config.toml
num_hidden_layers = 10
hidden_size = 192
num_attention_heads = 6
num_key_value_heads = 6
head_dim = 32
intermediate_size = 960
vocab_size = 1024
hidden_act = "gelu"
norm = "layernorm"
norm_place = "pre"
norm_eps = 1e-05
positions = "learned"
qk_norm = false
attn_scale = 0.177
bias = "none"
tie_word_embeddings = true
parallel_block = false
init = "normal"
init_std_qkv = 0.0272
init_std_o = 0.00608
init_std_up = 0.0272
init_std_down = 0.00272
optimizer = "muon_variant"
learning_rate = 0.00567
lr_mult_o = 3.0
lr_mult_down = 3.0
beta1 = 0.95
lr_head = 0.00594
max_grad_norm = 0.5
warmup_steps = 200
schedule = "wsd"
decay_fraction = 0.868
decay_shape = "linear"
final_lr_fraction = 0.05
batch_tokens = [8192, 16384, 32768]
max_seq_len = 2048
doc_mask = false
train_tokens = 123500000
max_steps = 7972
dataset = "wikipedia_en"
MLP neurons of a small language model. Each row is named by its layer, matrix (up: input weights; down: output weights) and neuron, and shows model dimensions 48-175. Each number is 128 + 32 x the weight over its row's rms, rounded and kept within 0 to 255. Numbers have three digits each.
After each neuron's rows, "fires before" lists the tokens most often just after its 100 highest values on Wikipedia text that the model never trained on.

L2.up763:096164127120131140159065184181091174129079099157129058165109079119132121096171108115071182103102119104118130126095082129119159116091131072120089130132176108151189155123090168143100053146160164151130134074111116132120084129107106181085149147151104116083103143118094118086138141130096181154102154145206070088080125145110153105117150139102105114188142128119154113120168171157169148134135
L2.down763:130088099102093156092143095143126137127115171097125136154101130132126092131137138128143109142164128160120097135122093084152138112107121115159106175098160159140098163081099123109105171128180099101121151131120079094097149136164091154196181084135104177082186117189142119140133103146096194099127172106175089194152146126072079091159094166144124190169153109079149084094099142116174129120178
fires before: " ", "2", ".", "1", "G", "| "

L2.up316:121145123086218120114172089073110136160160100109110123108114114134134129074163145132167138165155128115130116134113180146111189130112086133184140179127077179143171087160135101105146136135144132188090108071080145141129129118094112146131123151095096154119102158098130078148139134053206137190129164124132111099146090060140106127149171180121166129163102113189098021163105141132162175100154
L2.down316:157091183083185145149111103117192140159191116078134180129089127143150144148081201096089196094155126131121088120122113178127141119116021119169143129109125165131047115194124115107104094122133122178149128096113049115137115140155077113138172162135090122112101124149137164159106122102117062128140185076092116060150140135097090114169114153094125173099119086158096124134117126141169116103074
fires before: "al ", "s ", "ian", "ian ", "iz", "ip"

L3.up617:087133151153143118097133154106133082123192097089115132145144102137114092106132150111163174154142123162179151117174175195103134130137093101139130152136090115125148086112096141195113166130134095137170114074101095148152158142138134158161160134176168107168098169192169095154139163095113094122073133199172112124097151114086179046148113086072114139139115117128133125136198105133109117142145
L3.down617:191106127153135113114206149124073165114141116093171174082123152135153188099146154118100187170048118102069106146105198165094098227135131112129148142095109132128098113138161167134173097128122115082108097080138153171117175115117109072146148059146164157069120130107092159158131056086074150158129117169153126148155182166129165159132143135140088123070102198146097140143119166148112106134111
fires before: "= ", "==", "===", "| ", "== ", "The "

L3.up816:102164106157113124099090166195108165138197158116101112075106191135071176140152086089133172187141089069134059131154122118114112155160092123116164137143170198122132139134117160164077132094152071089170139077089120124116150148130108133156175160121106169199108155184160133170187106094146158066103100134165165134095062132149159078112117150106105136128178134155187102110150154131094090155112
L3.down816:126134108129137062111134125131132150150103100090140160072091119092080108152128092085146144181105112115110090101172126155105078114110101158128148171175102147089132129096163185127197082160148106103133087143139181106133152161203116097108199096106115113170094161195147196204177146119101153159180130160184110157088123181098113110212158155163125118177100150100141113124147144111137064156106
fires before: "= ", "P", "M", "A", "==", "==="

L2.up339:119162100142128125158140129154108148092129113158179110134135103087104073103149115106116151098124152201052144175100082148167174111100123202152213168090114104136135117088137129144178173138108100106159119138065154096161121117170148104133120164155097128129203127067182112169140130092150131098176107138056130159116116131123157122036129189085108128096119126144123125161134080135129144088189
L2.down339:121142141148133098117159123173172148124135148114137071112147119084091128156124138160136169138172132199083169138168062171180168163098070137134099179097135195168157163054156141154181142138090106130159127131060192098113135133104156144132131128120134127145201156094143167145208131084115095060200100126090134152153094126100158096090132204094140102149129127118108178098085110128133099106096
fires before: "er", "al ", "es", "f", "ation ", "er "

L2.up20:184223134152126120096123175106087130077136117182098128120123121166135146108184132103129150146144137108094135042132145147112112118114129077143137085105089102156110182128188141134160149165158089157228164149137131095195119091119148125134123101154096117152108140125167142142124134119133117141093116123151143115105177107122178158150152137176093107163117088074174097147102145125116127134093
L2.down20:145153144118144137117124170127153104099160121189146099118163172124132127092119110189075099135157112078085162106098147118197102148131137103144143059112121152186055136111088158126156178149129103183174135152108125148186154099102133091148128076143111128049106159144153185148118134136113120124079104114162103143088151127123102118152104134186075102128169130084170125160099121142152130108133
fires before: "un", "it", "is", "and", "on ", "er"

L3.up152:078068158154047149126191131100086136110145135167109160144126156171143125100147104129088149116133103083109128158164131140121119103158150149188193088140099126154164171040136150154103116128103143136124141129157059165081135151097106171111121047153114109122087078104170087145179197126111090114132101145125136123133129104150131071134142101097152122097188165100107077156141159072121098064103
L3.down152:223142119064151117096172127102096129077169148072139078169130165110109113117117165103156151143080134143155057101122111187130098126136145117114152145143074164122132097141143120155109131167144207137148120163102136142158187137116089160102097103119136163141120053100086153154122088151069146102112104177132096123139123111057158132176124177147105129135133118148090164147131134116114134076115
fires before: " ", "S", "s", "tr", "| ", "um"

L2.up874:111085098036123162130101153155132143110125134105164158102103134189124108138141076121100083078143149141130113097108140130202124131074140152080129149096150144180141137078099121154117125112120107190172116120119086123154115214075117181106140128135096195126133096144072164183148150117123160076133189159138132137128203148166087096109142129137122226130178086124132093129061108093163136126125
L2.down874:122054112059110153164105157103074132141103140125118124132090126171144169120145098154081117118132161174120146152179196162139156114063183139128094158112127081101116145075117086114133163157118168177164173160146129126160125170116150155107194118077126122164111127153111151184155125153128133079158196128136133191113149147118155150031068158110096159120178104134090127145102123118184145124070
fires before: "st", "m", "z", "x ", "f", "an "

L3.up472:175117157120133121183078115123113131103099119196144118101156132068069148160133098130113079176104106144116105198134127127124051090079150127117161117130133148103154142168162147135094122145136097063103123104096106091152081091073128113150094148067177096183117125133135101137112137131139153129107131093106145135137197130108110158152136157142172086118189151158109112172147154139056147075115
L3.down472:105104092107134087129129160133087108134088113149134178167147082084135122155151135144106105115173155128116132088185099117136103195143111146128157104153136099068165155104157108122159098129097072108126117137121084174107091095119197110122123125131107101101106127115137088153130115146138109095113104170145099063169158095119103144094147160108122083133153119139042126133104123128132091086127
fires before: ")", "i ", ") ", "ity", "ch ", "ch"

L5.up150:113113094159050105120132120118077054185120101186134078177165167131093142181130155125140111120119116142159132120103150173195108098074092132176099144062102165147133154181152070134136120126184116126114138081112179091140123129112118113105136071136174202170118114116148133168112134114149120118121076153184131153108152167159127082119096182103163177130137110112128170131129105120167098101110
L5.down150:165120150134136105105147121095163142155104091177141089101145124173159143137116086125071096172085163157140140184098168112113109149097219149205158135167123147090134126110087124108092119069091140099133125124105126140102127165111097137128115130159154081169132108082104174101124095103157104144162116155192122134231085089229108147102147149129125141109176069056134126146140127116126115158090
fires before: "s", "T", "U", "th", "e ", "2"

L3.up830:147163087201221133151112104082144130140157158100104078103164091132138075171114108139135079171093132176116079115138167113162147085160029125130164158094107141089067134147180126134073097117091125150062168084109163128094126114111070076096140174120088124156191085090156165108071147128134152129081133105101141057137135104138145098170098189153096152136176134130172091161161073082133083175147
L3.down830:114152116189213165136091144098158147119149120132077126085109137121163107135104173141116121126113119129152111141103172122156189129084082156125153096104124149168063107156213147111073082079151139142098148108137126096120153139061066106072188139113104158136139049150178170137101139146130119129068202119078125107143112145158145122144117147174107141107132125090127108140105116123127087179178
fires before: "ace ", "ay", "at", "ac", "an"

L3.up659:133118121132143110107180040150139112149186122108159137147119143113111067173160110115172161107123166130144145212143146154163158080199130121141226072152109134144122076141093118097148127103143150191103120117095210109154111111131092073060076138137121133166137113147188134190128164110177111087126108107090100071070154142111139136113150128165102105159156079095177127163113087127195146121136
L3.down659:142151131199148110115171132136137105141114175085142014117150145093098187143137100106124141138157160138110103156101143115115114169149147109195128124094148164140126095120108130060134142136108143181167131170121172113094141142101099129142097116086091159094084172174114143137122102083156115119164117129080132072095194171110151122073125182067121109151109121074106181135122073152177145063118
fires before: "ou", "ad", "y", "ic ", "aph", "un"

L2.up645:179055136140064161132162153191136169185097127131136164109103137127129163102142084132213122136135149168156123141136097103073125088137114134090124111145100108146188137088159098152094139108140096123128158161151138137117114111131088076116142088144133089143136140067145136131123058146150184182094114152081161086121143093144152134127121191151092081135101077172163130135106112105128107104171
L2.down645:178099132125077174180110140178148158177081163111131164115149147127123165064112125105168136143079127139128190137132153114092137150150106132094100094131145118164204120109116109136167142118109147108126066190151100088106140077103139140139131186109160108118165122026135109135100117174107112133141168158074124105154169107189188122093150137142102111127118098095172172153137142029106080131167
fires before: "ter ", "ing ", "f", "ed ", "ens"

L5.up392:179191138120154121168168154081167122117096111171160120178143111177114120089091098138106095053153124127132132134115174174117132118160111165139101163148136112100131095094126086113157073195143145069127042163084146119155163144133089144149136173118120187159144168181145134106098174135101148161160200134144096115113160130098182157129120113108159071093091085160152127094087100088163123097140
L5.down392:159156163073142120083131185184147125146094108188079126156077148131109146145141116030067052104160150114168098094143096106099083089135148114146178156123082148115136116078093129161139167153168097180121114052121117139112184060181190116143178099203151145138099157134126079099119108127124179146119157121134114134098141125094172151130103121102123148131118148133150172118147110105108133165153
fires before: "ome ", "ever", "ince ", "o ", "om", "ti"

L3.up491:150138080131157151072164075132112123130112099138139120149135189162119143107052110132152109103151135184150140141133133190115179136116160100128117218096092136192149170124111107148152113118138121068126124061127091108104079096112140132112155089112137084130088107169103129121147143140106150108117126119126143098137162159123114107084153159157123164160148191089082200179081096157171101081106
L3.down491:065133117101060156090145114067105134115126115134141116132148158116124101144124126139077129091113136140200064156108165135107151107097160129113150141116083202157130184087121133165158095142109115069129155107132111113109154107116100091149098108052122156134114186137180099112131095166142183147103173135183146082169135169113054117149104166146096160096083118159196214102127168153092099131188
fires before: "al", "s", "q", "e ", "ity", "^"

L2.up695:132111088124136105122093097125116160159114156123148115119072094081071145135153074066129174133159159122202100141121135174144157138110119097157121133094156070087110068156173106142083105107168115124158127125136172145132169188127177183117169110117159164159120172146189084138108196154186099101188148172162094058112106127102113103110133123150136125133093082188174093122175094146141161150097
L2.down695:121157098080129184158148179076172122114148165074157091090122101091127135115154067143093129140146136138123124140093102103198192098135111106158186108097153175104148076153143182127159164103147134189101086153160126161138074079133112151118138133221125152114144144127161100138044135136150062059141168117173132083117098155123120074135151086123184134116091090162126126119156108108137182130147
fires before: "al ", "s", "ip", "ul", "iz", "s "

L5.up73:118138065072119095060120092148092072126127225169145083132115130185132162168123114121119114135167130160117116139114088164145151081173183094123108145153149102139153139126098131147134076147144143143138114147159132084135164114173132061096072086166132092138137091084128131156084150127198110119098158143101113139098155100127216150078164152102143147124107116128203113090162118124135073116163
L5.down73:099104142079139117135080059175090123118094146155125125138166163119135104137150176113112159183143093133103079132154112112138150117136132136160103064129109131119126076124113147115155186122087125109122106153147136131141137132178120131091107078164118117161157165074125240173152104109157068104088186098213141151135129145114155146093152117105069156141070128099139153108111135147118134097085
fires before: "un", "it", "is", "and", "er"

L3.up858:075140132100144127135142153149218134046149164169128110132175123101130168128105132121124102112096117133107147151128122108128153157112084113129107195156168053126133141076136119207139083111114157183137089134092093058157148176120133115121121129148067102097142113113126125128117130157118184134120096147136075136129134147124065114178148061179139080181106133160170138160115173082092093120097
L3.down858:108171118114149112063108142074134108157137108173163137122076081108173100102134097110113078126135108158116130152183175102156034131124115112119106130142142096055072130110190180190115148120139108153152092194127141133091122180100122157144170124116093051070116097060067147143161140125113128168150148161162175150136125096137160098102132096119122110208127110097159157137146133074130161140137
fires before: "in", "si", "et", "st", "is ", "int"

L3.up527:100123097153104098133109154166072167161088113082157112154147104081103155142140084119140098130151058114128137092134102120172132107140180096100082091089117073125110131129193129135103136103162086122126146131142137130121090174116057166131121133170156161151107051155000101081161089065160088141116088161095135164136172131100109140110170147124110114067128140180158123143216089125135118140139
L3.down527:114108127109099169137193064105111156097134164159172136110136139076066144188085104134217138123096111122149146119115108098154154136145161135091139142142112155226129166135173114106104087107153103130116093119107089173145119129181157053114170112164083187171134078134069107103151108099143076098132072079079138123141155117085118095165137096076186122172145130129186085105145176194117113130191
fires before: "| ", "2", "|", "\n", "1"

L2.up356:157146115136122157162158087108133093146169139153175138107202082139116158130165132079133119165155124093140158148155120165168104134066147154101149157160139134113105112149108151140167152121119117139145105114127135098100107134125160135160121062094134110148145151134134104163116099124138132122084093136117150064167213118101116136146131166138171079191139141147177086147084123083212101098113
L2.down356:130107111137140124148131133112111057143149182168133120181154077095157140147167119118117132136203162122161118142188181105163165160119093164124092085144155122068137100094132144089097134106072097169105151207125127124163137104156115165171141060099104122120097085161121103132141111146149121158082058128139137051194212091101107128116151118144130118142164142093096165179121117096194089095096
fires before: "ing ", "s ", "er ", "in", "s"

L2.up72:112135086136162103120125163126156130170186096090091099151133147083140060178165059110120140115120150154107135134162061132029176078078117156143140087143125160100186160065168108122140163071161132128135102137146161090140156164136138135150110099091120129137099136174110162174120136150130054137138087156133088137157119153135168099123104176119114136187103092127111154117139067121187136117143
L2.down72:099114090153170150112157137173198169148149133066118105109143106107135113142131084115127131104141124143148075141085109130038133141103152188138151192133137120105159084103116070146149098090194152130134134097125133124093145129094142116127114152129096111157142118190090173163159164139151093117162139196129105130151098085092177090109121165047136116234127101112164156052129099132099139084198
fires before: "y", "e ", "ic", "ic ", "y ", "ished "

L3.up69:118158112143175124078086139155147133132207128109093146122100132135058125181121108044156188159132164091163141183180149173129126106105112082117128171134123135074130056113122193116170141178130131201146115061116116147147126138111122118120109149119116109104181143152164107123170127094166127094174141136107077107157130082107130166135119125094121144144166134112174121183150149013122066097157
L3.down69:169102102129147154090187135064129167126114153115112106141144165120109155213147169074159163088113102192110139118125148185131122147089138159169082176145109189108088061142131122078110099097132133127153121126211156149130147107126099115097089105113099150165144128119139183144189103119160124075145096101133066111101143146121114109181196110111139168140086202157131125132126127130118149125176
fires before: "==", "== ", "===", "The "

L2.up734:094089154088107155120085121151185108175133177138127058158165116126127158149194141124125106136150126175129126146098138177110146106128086149113072140139099142158126086161117147117103101140076142156104120185176087121071166162107175084084086129121202137120153092113149182132113124116109180145117140145159113175138160168094098118143139151117086063144172133116180085057121125154146108143147
L2.down734:126100138116086159112104120138163166167114138122157110128129130191125101162136165082157095109183164185068162165125109203126121130098155124145105134114100142166101134169115181132148142109181108112070176214100086136152131119104106134126057146113185139114100061119104177131095171118106144141152148167172104161142198075147120110138190115136134119091136126075165089093100141082125101125127
fires before: "ile ", "at ", "e", "ose ", "ol"

L2.up599:113134153105128155102043124131131155099177103134105145148143143162149148103140138109150130184096154113092159103161198093151135153083150178159166104102136086145160086096134155144125092111093131113138148099090151107122144142102169131114050150140154180120148151129104097143175145116163145117088121128106071077155225125081111105093112135115125132091137127168142113159090027191177103085136
L2.down599:069160161088128122136122115207107147119198125144106137128109107101195115160137091206151115135145130142124192135177140150099091169135122189184084135167138073111142120138137177164144116141083155148153128143093097130078127174141096182165120090117117138120126118111107131138154145095139134065130090135102113122087158157085083141063114111175121111148160091134110121144069116119144106090122
fires before: "ew", "al ", "ew ", "si", "in", "f"

L2.up177:157092111127133143124081133111128079195124161068148117118124174197131125114128145090158139123176154094117142141098147117104101102108109119143102125117078145181166144142114170123102140097107114114126142170153064115134144191084142100186107058107144146124120140100086135155135111098207100153126158153130116095184129096115093141155174240153098091150198130055133042120082157121133060194138
L2.down177:143071136121086131072114114137123099142121128116153132110120134126124118114095112083164125076132103118140100157124137078147137136069147128151115119168122122127134115144100149118102160101118127126137137139160081127108162149148133109200168108117128142112188108141066173152144104143143081204157124149138115100197106095117101113143202242147080099153176113031107077123091152123128100135147
fires before: "en", "en ", "ile ", "at ", "it"

L2.up951:096151087177144151057190110173106087099096126149136139147146133102109146100147150099163131081141112133152134131048071120063133166087166179105173142154077125159181113117124117162120125140096145123115118184116160122156102137123159098122169127103098093138160108058157144164136071138124131093132143160096111044159133192115101091129154133087077115118138111114134131054128120125135096111117
L2.down951:084155120158131191123226117151155070125122105138149103085152117103095098159110152152131138138132160183151145162102213101124143125152142155080156117169129109116155073157084201126171154187062125070127113118113130144167150026102190138180154123131098161143128159108125131116113139157078134094150157089128124106135169142091098110116161140084087159093118114142119123094143077087081072091147
fires before: "ing ", "e ", "t", "es ", "ed ", "t "

L2.up402:116138117142131192101104094149114134130079188124139120062130119190176122109120081100139136097163168129221118196145131149091136172117153125063124106174135086177078101149108142094117130114155152080120119148095029169127091147135125127139195128109121161154094137190133154174117186086119085106130156192111188132121152108161141151182085126160162143156158111130132089065124158129141106139158
L2.down402:105071179086089139149078146170103157172075134158126114117115153205125101145146103157113163093170161146114140194186120098092166056077136103102103117070116100138138106156090175173114157148149148120156154162116126126152192136107129190120174081189111141102140113182142179194101068118111096122091128140126187166198173114112164146101071092164132134109190109117101122101088179106145091158144
fires before: "f", "v", "k", "m", "st", "fe"

L3.up585:104141075171133102184129145157187103158158099107152105093177143123066163083187111136120164137108064139097087134158116143177140135095131068198165130141136193114112070110165133136096115138141085106162114083101102091165148063140175156144177104139104148174098141146177127159122178092120152105082108123168082118074099126185118119162141089096151120181092154203164148107171146173109084132152
L3.down585:168095085079113033166097127140110138132188119176152154151100118134100158103080141094180157144145171153080093080146162090072104138107068118113136094144060142111105157115178136130140152142126146079101153180116130183138117115144117088152184104159182116158113149155127137221161115093129161103061088153173110189074113157093126091149105151183127091130138146177168130095079149089165131084098
fires before: "= ", "P", "M", "A", "R"

L2.up949:135113141128132121126147079139121189105162080101162167144132128124105161171115130112092123139102132150128166178097118164124150111099142172121119114092123144116174126103089145102155115091117147117097092132127198111134107087074093116193176164125106154164138142122090116133116089160121132131098079086123152152143101111172088156178140112088063112175164141149169110108138147071115175084163
L2.down949:125104125101156109076173138138066101144148118158149185123102156139165135177119103155128177122083141173096121139076075162113150156098137139114136092074131133135165154095137135095115125098099160126075150181178151095137088080079134142174160138130146146140134169085105122124119087168156129159141090079135127168164114113156133123175145120128096101143135149174137122172164156055103154060141
fires before: "el", "e ", "id", "ent", "er ", "en"

L5.up894:118134084133141160160087122084108099188137115147163185080180110062171191109144093123158108128098128173101125141151116131152112133098218141137119126131053137145142103164179090143143094126120154091085127099141161065152099122139118150132113085130176123084085162145110097151104111137120090114122085155131130132154185111117154172217071137073116215137120106089126132110122096168128102098078
L5.down894:093175135221095109072151141101124124098109069143136130130119133102141148120124131156108075129107205140123112176105151161195096120101119122113099147157116138122114101172081073085123162103060135182111116159120114081133157117149128101076169120133148160138118122119162119091169102122174073201123094154103163143110139130192101105141149084103161148113162138055126134177126163101160093127168
fires before: "\n", "ur", ")", "N ", "\n\n", "f"

L3.up851:114158106130165122151147191192113181179068122149112094141222157153143130111120106115103123122054122026101059123124134120129134133134140085137104177098109163145174194125094171146094144107100135120084149079171100102133103137155093162130146107149143158071045089101175150140148118170139151111088132179097149124116165140110138113145128141081094129098151143119170117156114101133153159101110
L3.down851:131134103139122247138107128180109120207130152148157099083123072174159131129114117150150118163129128157114150093143101121125117169103106146179126135128139086087114113124137100115154115087116121130082100136114068088114162203128218124127162143170081122126083175129149213145178129074116168167145149115141135162100147133092166127097136179150110166146089144169162089138070110115125118147123
fires before: "\n", "| ", "2", "3"

L3.up422:125124062160156133125115145157149132123120104069098135143110133184123169080153098173111131104105096127128129119132183142108098133138172098138162120108110145119115132136075118171133078106143128062113064134101134162144105211151136072106142150085122184177092168144142103153104175109136066104104142126161108101121068109103100102116149087131190104170097157109167121160138146160181138162108
L3.down422:108075125102131075103151135081143163107126136203092154136103090136124093136139156106100167141107133076166068066152138103132105112111082175091128064127181121122130142090175173149192174101128150086125179192086149214163121150160124086051146095101114191160114095155128122161147089117059130131149120176145101150087174124163105161195125155146119133074149159135081169106122148136100122122112
fires before: "= ", "7", "A", "M", "5", "6"

L5.up235:100102125183121154112088133103120125125147168100175073139102121152152097115129113104142114130160155110109107125167153111116055117109197136143191161126131120085125161129118087153062082203123135092134121117070106147124165119202159157167098131147128158142118100134093144105157174126191140105178076145158073179131108109163179139137130157087138150140195127101137097097120144072059145131105
L5.down235:103131160064122129131103070153144127016103125113145153122166087133115147183112185101131114148135133150175158109108132152091114071123108153156145243137144074083054091147149089120146132183092128116188137181104175150066146107148167126129162143195099102151144110115088141121109136095100146075107156187088148129123111118129111175141092150131183135083100093100141112148088071136113100122134
fires before: " ", "(", "T", "D", "th", "| "

L2.up905:128136093183186117185114116164168131184139108100177084085174118178133134125155198126120152141167131125143091090107143131170126153148122138110094144112083140185116107141164129040099104135120165105049094084115077084095195094071109145085076142095142108164106107133147190099068154119120105143065088091117130075110129117154094145102112125123079136165100109177154145163165082115149108190145
L2.down905:098187114165215165171083114131152100162135078104156100074169122171155109123125167154133139111150143099108096058111179113196156160096125108077119104096109163180062128140193161102097130127121094091084116120125123137090144122091137192137119123161118126147081128147166220107049167103140111156131104108086090125108136130114064140109085116161094119158069158177128150161128102105134118199159
fires before: "ac", "ace ", "e ", "es ", "an ", "an"

L3.up531:117102057162159121179156136153136119187092147144063112225152110121095150071140146092122141097098150120043145129106079112098118193115160145147133125112171086145071164159172129167121161145131062139104146109132122127119102113075114133125096117143085149120141082122088092164141113114109115142160076116111152195116170099086112103140107109138047115143123108122117068184145143149064160154164
L3.down531:127193155099072068147128161154109206092168189067161138067172121158151160162119157177147088194102129091117129086179081115104107100168158111156157077111107134085201158091159097048146144132113174109089106173109121106157175163152154186076170131120148106164136085124128101108124144162084081113134106146097112127138102102167153096138127163140186112098116121112159139137090102142108186133085
fires before: " ", "2", "al ", "ay", "er "

L2.up647:135126085209121125167147147152124111163140116093111091045126137063112117071142102129165120138122104129083144188141124116128100112170076131191149114184127187146126100163153134136101111128073107107161143105111084136115105104203148132132144139111205123161150119193129099155134102106107087094091147147111116126071126169173107158160154080050159097204151162184150045134158088084130138138134
L2.down647:129096067133146114135108099098123095101113170136145169073078152130128191149123075105159151134099091131119118110164130100106124106198113114142138108135089180148142113136194174105122133099144130130102093154129079122175108158190103126117133091161155158150128056126147110095182169158081163117028181205106167063122078142108161105172176143097138142082147120129176103144144092088131074152141
fires before: "= ", "P", "M", "A", "ag", "R"

L5.up658:178141120143152164129156093105141179090062118145075059126178069159099145128134132134152122112155111093058144134176105213096135192137126118076170129105140166052106114139109175155131148128118073111105088124131181146140172128092089099143156174140155166101064149089119115098187126114132223161144091125064121123175150111128145134075082179175170123179144123112164129148160079096169157097118
L5.down658:148173140094117140121136135125137114133165219086095116128180088186154098101103123131094132101203146124186135150127149160172115139144113161078106114133098131125135092089173149112142172115183078143124084091087118121200128139120144142139156137117190145127124106126038136145123083111104066104159116091081155116161199141116125094179195138201148115141123082127091056182116136104144148118083
fires before: "b", "si", "er ", "ed ", "s "

L3.up555:111149088116184115139064099156152196115132105139165116084162152119120092196120122139126074157125018164132152117088062095164099175108160146137113123157071142119149170104164122112083126107122141091148093108150200114149118144117067124189150142080185087147146179109170066142119175120149137137143062119157117124099122176143098069163150144110145155133103172062134117149125189123108086139125
L3.down555:105158096125093129094099126133119092137133148133159216096143165196129162078143129156167116107152159151108103142074184079136113127155192107097152100200160110097114163170116090122094098179120171105116109140107095152104102148065087161180129116109187127106113114115091104132173130126092086108134102131046160121112124093150131109104139132138170179115123113080128095140126134095081169155139
fires before: "\n", "\n\n", "==", "tion"

L2.up333:077109104123173176121196122162153107101145139109114138117100136121123111156139122115163152077136123173136144130168069101184116146082117176138155106149104130152149111070128110105160138102136059148141127144106151147143145143093114125083094127090149115197091090121087153152148156124188138156153120098084116151086145075110064169166095101162203144112116089150155159072081137111143097100151
L2.down333:152146106100114121146120111105188132159163128144168171080103106071117142146118126170150072124086141145143116071192113107080113149099161091154163170153104146110172100074166111122180102139083149162111199158124114165145155086099140090107101129136117091105128145131158117132144148088148123122129099121088143111119120116083096088165093084222152161143100104164150109191136125086116120104151
fires before: "\n\n", "is ", "J", "=", "| "

L3.up734:130177123125119190068099174178110066149154155135136118152183145051106082170085127057077157140144176120153155109135050124120136115137159119113179123164163101105166144154100152136097121131081115176092128142096163106161126097168156130118123115153124093181130139062167150184149166174118152144082115153145152122125089172126135148125137143105146087145127148114088113091181126178113111138083
L3.down734:154124175151092173088074130112113098137144120106082176068205125158136078163149158067091064132099137182226139154113137140149118100109195174077172085126174123112118134161102148123112143121142151189109085129098117096158096135099126099144139147090140183139106162113132098115144151114099146098145140104173152129157154143091086090154138170131115196108102142167081036151144084167088083172136
fires before: "ing ", "st ", "e ", "g"

L3.up26:125115085136139182149125112156088128129127119106132122123109179143093140094149085136175163164126112109183157128141107146087150123181126093113179177109123145166144118134124125103100090135111179152160110071098142104173121165064149168136103158137134186151146132165176204193127134088086097112110187104157098140144035175125085094127172108099188117170167181176134135150132154099110139140115
L3.down26:170092115131113135143119139092015129194132149182161143115137105137091101138081074102105207116104173133092103120156147148097056077182120102125182123136096163134085141106173135139164148132094186120121140148076106167160096162138116117121135129134123198102125124150113134160108136108114097170141204139168132087062070148138119085099150137172130165143093200189100135125136114099198100084137
fires before: "= ", ".", "P", "A", "R", "\n"

L3.up475:178083115123180142169119133115079126082147193172178140201113116172070118058144129169154173124128145151098124082083145171040113120119137094146127191107121139129155093123102171123100077148151136151173128066126167128136122117141097147138083141180140148111131156110135159169121152111132150120153088149159078152114131134050106122108118112091162116153157126139113087171142066179120120126146
L3.down475:150105131129189155190186134068090127059102131151151101106112068112100118113157158090049115143161138150130143129086169106087087138143072107138106158139037135177148117110101117096079160135098083158140138121127149175128143072130132206128133175110156130164165149139130106135099130148076127122176113149129140102090143059070165093142143129116145129192087068135171107104176133137136120113139
fires before: " ", "ot", "4", "at", "tr"

L5.up196:121131093108094205128162168133119127129123201126126097143120163185137099085151169116057132128120129130119099135125120145144072142133148166099141127114095149091145161125047138159111111092133108145202127195101140155111104144103148112110166168131105087068066168107133134132089092084088128079149133174137095182102105147130186031107139142128082224103084120122150140104128163133089127158130
L5.down196:128107127140168133153120103116092083206076070113098126132094132059128085142148108102119113158105154113109153199118152122125167168131086146059152140100133147065099072074201137083135135108204150111086127139091152183104090090165109161155159096154136165156139112081185138119111145164164101111129111065104147080154192116173077150144083134134147153118131095117156124123103165164164170061137
fires before: "s ", "\n\n", "ed ", "\n", "t "

L5.up250:160098109150090127089145051142159132136100115126130110115107122189079128096077119142165176147122149109116125104160148123155115136144092157114142133108189085132120130106145153175130139118155169101120225039214101110118057117079129087208096170073142152129161142174201108136146143126104122088120102106111098187137115144125148100123138117196194124134144116138137114091122142117108080138150
L5.down250:148126137159101125151155147122124120174140136105154167088096154130128169150151188124181195124125136180164169086128077088176137140105136172137121106129182156174100090161081067137106148135119122163133120134147073127118063156122118050147092098114062184117103137197143191131148179158161113112123119137151139143124097114101147121159131098141141166114123092164119096103073114065138124119201
fires before: "| ", "Gu", "D", "2", " "

L3.up446:141142098123171127106116134126128126165104082080159167143144125082151123137139147108145113158167101107105084178149137143155000072135118166114104087116080075161169159115110127118155116172069149094150109167162155049179141084110120198163121129135113135158105172158099093122135134103117154156190126127136124114122110105166105141106155111180131136121119107091092133104128103099130118103109
L3.down446:128167163069150124113096092161096100108110172144091130149109111107156121113170161164108064191073141131213181066102127117101155129130143115111181154110108119175104187177083098145097164073146113084105124113109070156142153117170182136119138166171101161090150119124147116116199125067129131121151114099081155112073140176121110085082150113138220143136174115153087093107159130109145089163106
fires before: "(", "\n", "- ", "| ", ": "